config.toml
init_std_down = 0.01
optimizer = "muon_variant"
seq_len = 384
steps = 9370
MLP neurons of a small language model. Each row is named by its layer, matrix (gate and up: input weights) and neuron, and shows model dimensions 48-143. Each number is 128 + 24 x the weight over its row's rms, rounded and kept within 0 to 255. Numbers have three digits each. A neuron's up and down rows have the sign that makes its largest values positive.
Before each neuron's rows, "fires on" lists the tokens most often at its 100 highest values on Wikipedia text that the model never trained on.

fires on: "s", "th", "id", "nd", "ig", " born"
L3.gate162:110136120164075094160154143142094175140097105123117136131114174128134130119133140134166121135108131101092134086120130136129158149120125095127165088061112120143100090163106139145150108125140149103109152143135158123098121120136144125117060120143116128158093125126116154105080135090148127139
L3.up162:073108107157102120132111127110080139127109133063086130112083138055143114167113134141143095095126108148111143130148149092143130151166110121117106116097123113113116136155122101149180097138114142135117153100151100105113139150156108122161114083111116079140097134089164117154110120133093148152

fires on: " of", " in", ",", "4", " for", "1"
L3.gate62:157115121134095105110125120145120118116149122119116109164139158143136145116104105109131138173132119172136130130140134149134133118117090096150125137112136138112127089149133160137119102137148133143054126104160166112151147113105124109139123106168132149122166134121099110139149063130147111194
L3.up62:167118112141146151107084102122139139113113119182124097114143133131134130107127133162118102165114124108104123142114139145145177113113133131135105128115119162084139109147082115161111145111157135147113150183114099117108169138118138095141132145153124140116137100116131115100121089173149118172

fires on: ",", ":"
L6.gate135:097127075167126130147108130119161136117147098120155143143116094126139179063099154136122144127166115164139075138098128171120172130153127121138164170130154132106106150173144112126089097106121139116120144118162099159094106188134120105132107134084110179119166167119095162134134099144150114125
L6.up135:140082088066127121131105156114127130117109165177111167122121107115116164140121103177118176132121164109136150129144144153091157117143123125092155118116105146114137127144119155086103132115117114163121134102160143135120118130154129082142123128107124058151116183146077154110125121140139084149

fires on: "de", "sky", "ov", "gen", "arrow"
L3.gate120:135155137128097169194100112148136163131122161118097147137099128118109104127126146100128124163133102078116136118163115175127146142154129118114144118112152157142107155147138117141149117134112108102146104093141109163100105151140152153158149122131142099125109100143110103111120189141117145099
L3.up120:125113146123085122099133130164151100088131110123130120144135129082156146089145119139140123126127108154139122091132165202153096131143137105118132163109144125148106158165181113146105096136092155138120096098145084188095124135173106145145145122126134125143101082093114083151137135168140120168

fires on: ",", "to", "s", " D", " Mar", " O"
L4.gate111:096097114115117067155134118113119137105099201157131136140128142109114103086086082120167131155137152102122122144134130122145156131126117076080107130147127172143147148098166148114092112123106111094145170165099122137169075147132117131134107106122150104095127161163155139116135075097109145120
L4.up111:119112137144113125130136156115133137108105150165114078112154115161111126100136108126122174126135171134118113131130142140138116126118084079076142100165102145144111118171166158076083118116123145142125133097162122129105121107117123115157120097133105156118154170124105167149132144119125109109

fires on: "li", "3", "lu", "t", "y", "i"
L3.gate163:111150123105100111174073111149083131144120097164153127133145148161164142155122129124085151121137124095110117137128086133097136133142094113104109107111163087158120088135108109093091109098155191150150112114133130120130142118114118109121133128132085093120142114159129125142099126125110148118
L3.up163:127139110090135153121087131126127174143130167106159109154132141137135128119126130117110104085103154112159094101128169153081103086113094105113122111119162133119113177109115059079093119116112146143143159144149158132113142142128117136149111113119143119141110140152144140125144114117162099138

fires on: "s", "t", "e", "ir", "op", "up"
L3.gate175:087179145087128118171113130110129111117111161132136110132113132116135156128095084154132121142086133134110134117119132113122145108118136120143083130124158159165143111138147148117091157152174130141146109131138151092133082113087144147068127123127092112134153143151099113112124116164117131112
L3.up175:147127111112120108134147109115161116169104119149144075142144130126129147154100103161132115119132133126083169155117138161132123135146156157120106113161123121133122129165120125152145145119124137138148126119073127181140150144115135133109109155127101120092155172098162112129110085091128185074

fires on: " D", "D"
L3.gate72:099127153110107088143164119143095132157144129113144105132183133146143121125166167124131134115135167155116149159145093128120136113166115082157169104122173146133139129071102108074140136114106074120157122157101173126168102119144124091120160164149125121113136140146117150112114097131116104118
L3.up72:142107149137130153133134143132162130113118156089114143155145109095090121141109108145117151113110091106117167128146096114149134147127086151090128126136143133148152098146133116179104120115161087140170116112141080110116082124129160107138133112089108168126178147135133143116139144123139150127

fires on: " a", "),", "n", " and", " American"
L6.gate133:104101091145116102116118152128115131165123183106156173177106084109090150085147121191122133097105084127150095141124146131137140085141105116137113123108133119132113126157170121187094122122121121138150154136129163149109150123094122123128117131144136135153147140124133101077128101151132133144
L6.up133:153091092114128122137070122116095118129120159135160150169116139119117148142092111158112149106074106112158137127122162129164122124126135138120111102167140142165125121150111122161102091108151150154172114162100133155143129112105121151158114126157113116129117148140160154090131147102100115145

fires on: " and", " ", "1", "2", " on", "7"
L3.gate127:109118134130123093085111112139147163127105151144096148103182130164133139128129147108102107147117119144114126128188116105155168111093108135101097137178111110080098164133150128152126078146134098107122106103099129149097146126133148112093141132134142131098069119112120126126093111147099118142
L3.up127:118117140122152117109102122143128153111091099159128126114148129135103092132142119176076110122154160106105081122147147143134142138152096133106161125148078083104078118132101171168127102160118140125134110113137107133082115116201154144115116113150123110104141121157164131105122079098131087130

fires on: "\n", "ro"
L3.gate191:091096134131150153151112121122089135119082130152109109124170158117110158122165141135104116152066122142136112079155140122145137141100133122089142146175143132104081110088097130162139081111152124116123087112120120112128127141122108141099128137100176130115100137127125092158089111130118103142
L3.up191:085164171117143165150105104116136090103133101134088155114131118082133105083114058156124122153171138129127082113147140126084108155136140128171151120148133150105112109093079098127085131106139118087095095094140128140130102163109158123120137159122149131127119118171149166141125137126093107153

fires on: "'", "-", "gg", "D", " Mc", " de"
L4.gate112:114078142135097138133146164110119158146157106135133140123142124170088137123106114102138114107126135115114104146125114109135158053108096131131115138159109163111134072094153123105137147151136145076131132169075108104125139119124147093120131131149092143153143111116165120137125101128100137108
L4.up112:140083145124119182121097158140153155132107135108106091129119105119130142126141119129134151124113117119123080109149133152112137108083122148116083109097164118177130086131100152116178102138132114136154099152141135107094091133126120117148133135108128142139173173153145139152132169125120143113

fires on: "al", "e", " |", " of"
L3.gate183:156134098096087158156102130141156144113120098184160120158120092174151120154086119119169148123123175131133123104104163119077121121162134118121145130121147176100121160124132141147141151097114095141120098150112137135157126102157161147120161150128151141063119100124147128116114132120153164123
L3.up183:128114119156104109133142142148125124116142094154147133068142166140129137165093115139144132136145140147088087128159133155130127111117117137159141150158090134097140125148151139068136136112116128114133132119150138146146139120131132105083118126145142090135134151105105123149121118138157117149

fires on: " ", "gra", "1", "mo", "d"
L3.gate22:105158106160150072157145136133152132167114139107140127151154127083114105098122146169124151068137128144122108139082140092113145127124127132126157136124121132110130107146095150109144153157142160142137093145152146070155128109130139123097147091138122172175158116170109125079120136125103102093
L3.up22:143131186144154168136154139148126130117104108134126174139114143161121155125135148123090159116116103157141097133149098168156135139111103142144138150106127099093143126125117126138157104095123108137170129150116125146103170108130130114091132132147099143119155134133119114116141150105148110116

fires on: "\n", "===", "==", " =="
L3.gate190:140108139119125131121150119106138123113108119179095079104144134113106102136151167149125142142111094124136095099133135109117147123118095070092117130155128115060131145067105135121129070114106131111119131093133098118115163122124095088154064101122120117143179114108131149121139127113165087140
L3.up190:096069142123076131151156141122163154096142104172135083100118120110173100146141121124129132142143166111112156133131157113129131141154115104131125126139109131135162124113135149118095131126128129127113123118136144147123142114128104089160109100127107114150127156081093152161127117131171101098

fires on: "i", "n", "u", "s", "a", "li"
L6.gate18:157106147086139162117128144130135111100106139100110143097131114154091121113123152133169107133089131145086103144181100104147128135129079127168099102159130122116120136128120141074104127096141118122096096134089121108105158098119182136107109149147145155109141142168108177110119143130126099140
L6.up18:093101109122140092085114127146100115098103133095111152100153121152158123076076121141130179169175111128104081160152135128160161140090054110151128111166141133148115106102122162142117151109124106134113206155142149165119122115168149158121157123139120143148136135149120122135134121159142191148

fires on: "-", "e", "le", "er", "x"
L4.gate185:158145115091091120135185124141127150092155127112088145147147108118129115132105112170124122095143107109125106093146096115082111105134073143154089138138121134144122122136201112126100123119154082119145120136097105133092164140141131134140083114117105170110158103140176113111146101132110105088
L4.up185:144152081160119105074110120137143116123142088156094143142118126120160115121151086092123130139169126127137103134128122106114108177134124101149141089126142113119103144148137112164104128079141126105093132124132083133124134101141120094112181177103104175084125113129119150096121102139165112103

fires on: "s", "th"
L3.gate125:110142123115127085113149155149140145156136146131115134112107137080151141109124158123054150129128080147109152145100100145109120142088129097101147115127150131187119143147093140106123101120147125095129186097139147088128115109131119146150135187116114110134163143147151112175121115121142116131
L3.up125:173122121175145087129138166113076115156145149129134141111171101136139120169137102105135129112103122144123110112105133065151194096118153120103100148146081108141108077180112159137134126138129092140120143145145126145158112101116121135121108117142150138158102103113139113158128136124106142142

fires on: " of", ".", " –", " that", "al", "y"
L3.gate110:125142156114115108130118132134137096167119145148115095100134104155092095147124090154177095124170117153102155153106124103130117168135127104187129116140177139094117163113105156134109152085104142156138103162097112133169136141104159093143124100103127116097140116137147130137111105153145127133
L3.up110:118142117114124105182122100115097139134133179085149125117179106188131096166143140163115157115122139173084080134131115120127112146125140132130171097116164159136110120133124132120116097095123064173132130100144121136152120131134146124107133091108094131111119083141185162154139130162107150124

fires on: " that", "s", "k", " (", " K"
L3.gate27:150153113147118140189142123142193115072147149111101164093129123125087107144089158118149183116144131108133135138151174121141143155155145154125141103126112170151120123154129107103151119131117125159091100125140140148131106138145125096088139124112081133157100121157145127079102156115128138165
L3.up27:128128161103106146150134127098145117103128126161141164102168122117146133125124114096108139158130125091147108144087136088149111151136126148126140141140127128148155125121095111112144085103130145094118111095115118173126094103140128120139130156138119162102113158097111114150128110114171156127

fires on: " =", " in", " at", "′", " to", ":"
L3.gate66:146108153130097093128103103106122175111121108119111122157109106128101106168092124153069163166122110140120125124154155147120153130141108120131143084127157154153144163164147145121118145115116141120135101143153173135156106150084112130123144171127102132118130145123104149168109125106100135123
L3.up66:099143143113102149108130152135102148111117109147102132147095096079100098106107138111099141215111140123132099126129154153101143143127130106109153123143180134129134087129129160133130111128105140129110112119136137144087132159121127151110120144146115109134138133096087119145140165154084129098

fires on: "d", "m", "n", "fo"
L4.gate143:125146087149130098101113134146143125124099140131113138100131118095093152129131132110120105124137140099143153103183102122112131106123096149086115127143149191139092112172133166160136121119132131158149108117133136149117125061089134120151159093126134117171139152166145083125116148143087069079
L4.up143:118144156120155123170138149093123156164126192135114099111120159111133122142132157127128159110115101109144086117114160150147149117077193162112131102108080106113118109092105141128097087115128147158111130103123133165115112137101116129172116160128142146119138100116144148122141106127119103137

fires on: " of", " from", "ran", " for", " a", " to"
L3.gate121:120108103177129128148116138120116137137130102111130119167148106152107111129141128155128124098160158133098176098088147140115048089093143110148130144154137129059137099084103126146101131124127148109167129142076157081119138098111123136137188098140149111137139128141120126120108069115126119164
L3.up121:108130169143139122061093125120143127164095133125128070117125160147115153151110148154148118138088126134147167096102147143188125086112094143173116151153171130121109122095068150110132089122127158157122150170069112135118148124126123125172158142121097086096105093112125121098176104113127144078

fires on: " f", "f", "F", "if", " F", "D"
L3.gate153:180114130114121108114119127141090145159118142129116151097170111109092145121153177139115136074129092134112056122103143143145141186126147169131089127152137175135125109122135144156192132165123097093084121145160135129097125113135111117155152150112145148134129117134126163074123132148145080132
L3.up153:109152113104136142152114106112093125116143134145137113153097121122118135123174135118109134150078110121179127127157135140163143193132156107131101160101098126147162116151147105176130082141083128108131144160126130140160117085162119103177121113134163121081132117136105137150095128111150076119

fires on: "s"
L4.gate21:184127117081097125126141138161131178115115151113129167134167155101096139152164126145133145129105128093153149101138098184149141140106127128117144164140136129135124094099143131147125171115122143153117140120101131149165070128102121118116139136091111101160150167151105095116116139123146139114
L4.up21:149110115149127130139135127153142135124119140125109210113131149155145146088127168134134136144101144066114186105117110116150158139142109076142127128156119153118066114113160101108088113163145156131151129088113137129094140096135163155106150106078102173123138106117123096128142117143176098105

fires on: "n", "s", "i", "{", "ot", "est"
L6.gate109:082100110178113139112158173162134132124137120125056167125129135117122136161147144120146181095175139114123145144112130127139121116137149100151110140089112150122079059102142123154120169128111107137145143108138119099159119101136147168108102125146123137140126140102121168112093143091135100136
L6.up109:136106114126130143164077114093099161101149154107108153151125137167136094082139092127154128176109100170093131160120093144141106114155097129140110126148128152153139141138109110121117135160122149116090130134127109151112157140093101120062095091148165164128156192122110117123093146105166104155

fires on: "1"
L3.gate61:156111130114112068163097175121093130135134136139134130171119146156126137153160204138148122128158117132140124116148141123129124102134147133110125111124117079132105143126134097126129107161126152110143105140075149171140129085129111136110147128106135129102085098081111121154060135131165146151
L3.up61:153117086129120153149121129148158161132110159131141154134169142155094078058165121173113107089115135085140130123094095138110117150136097096158117169133125180119154125093122124116139138161129156159171128099130164128110136149141132124140110119140126136168137103129183129131131159124148141103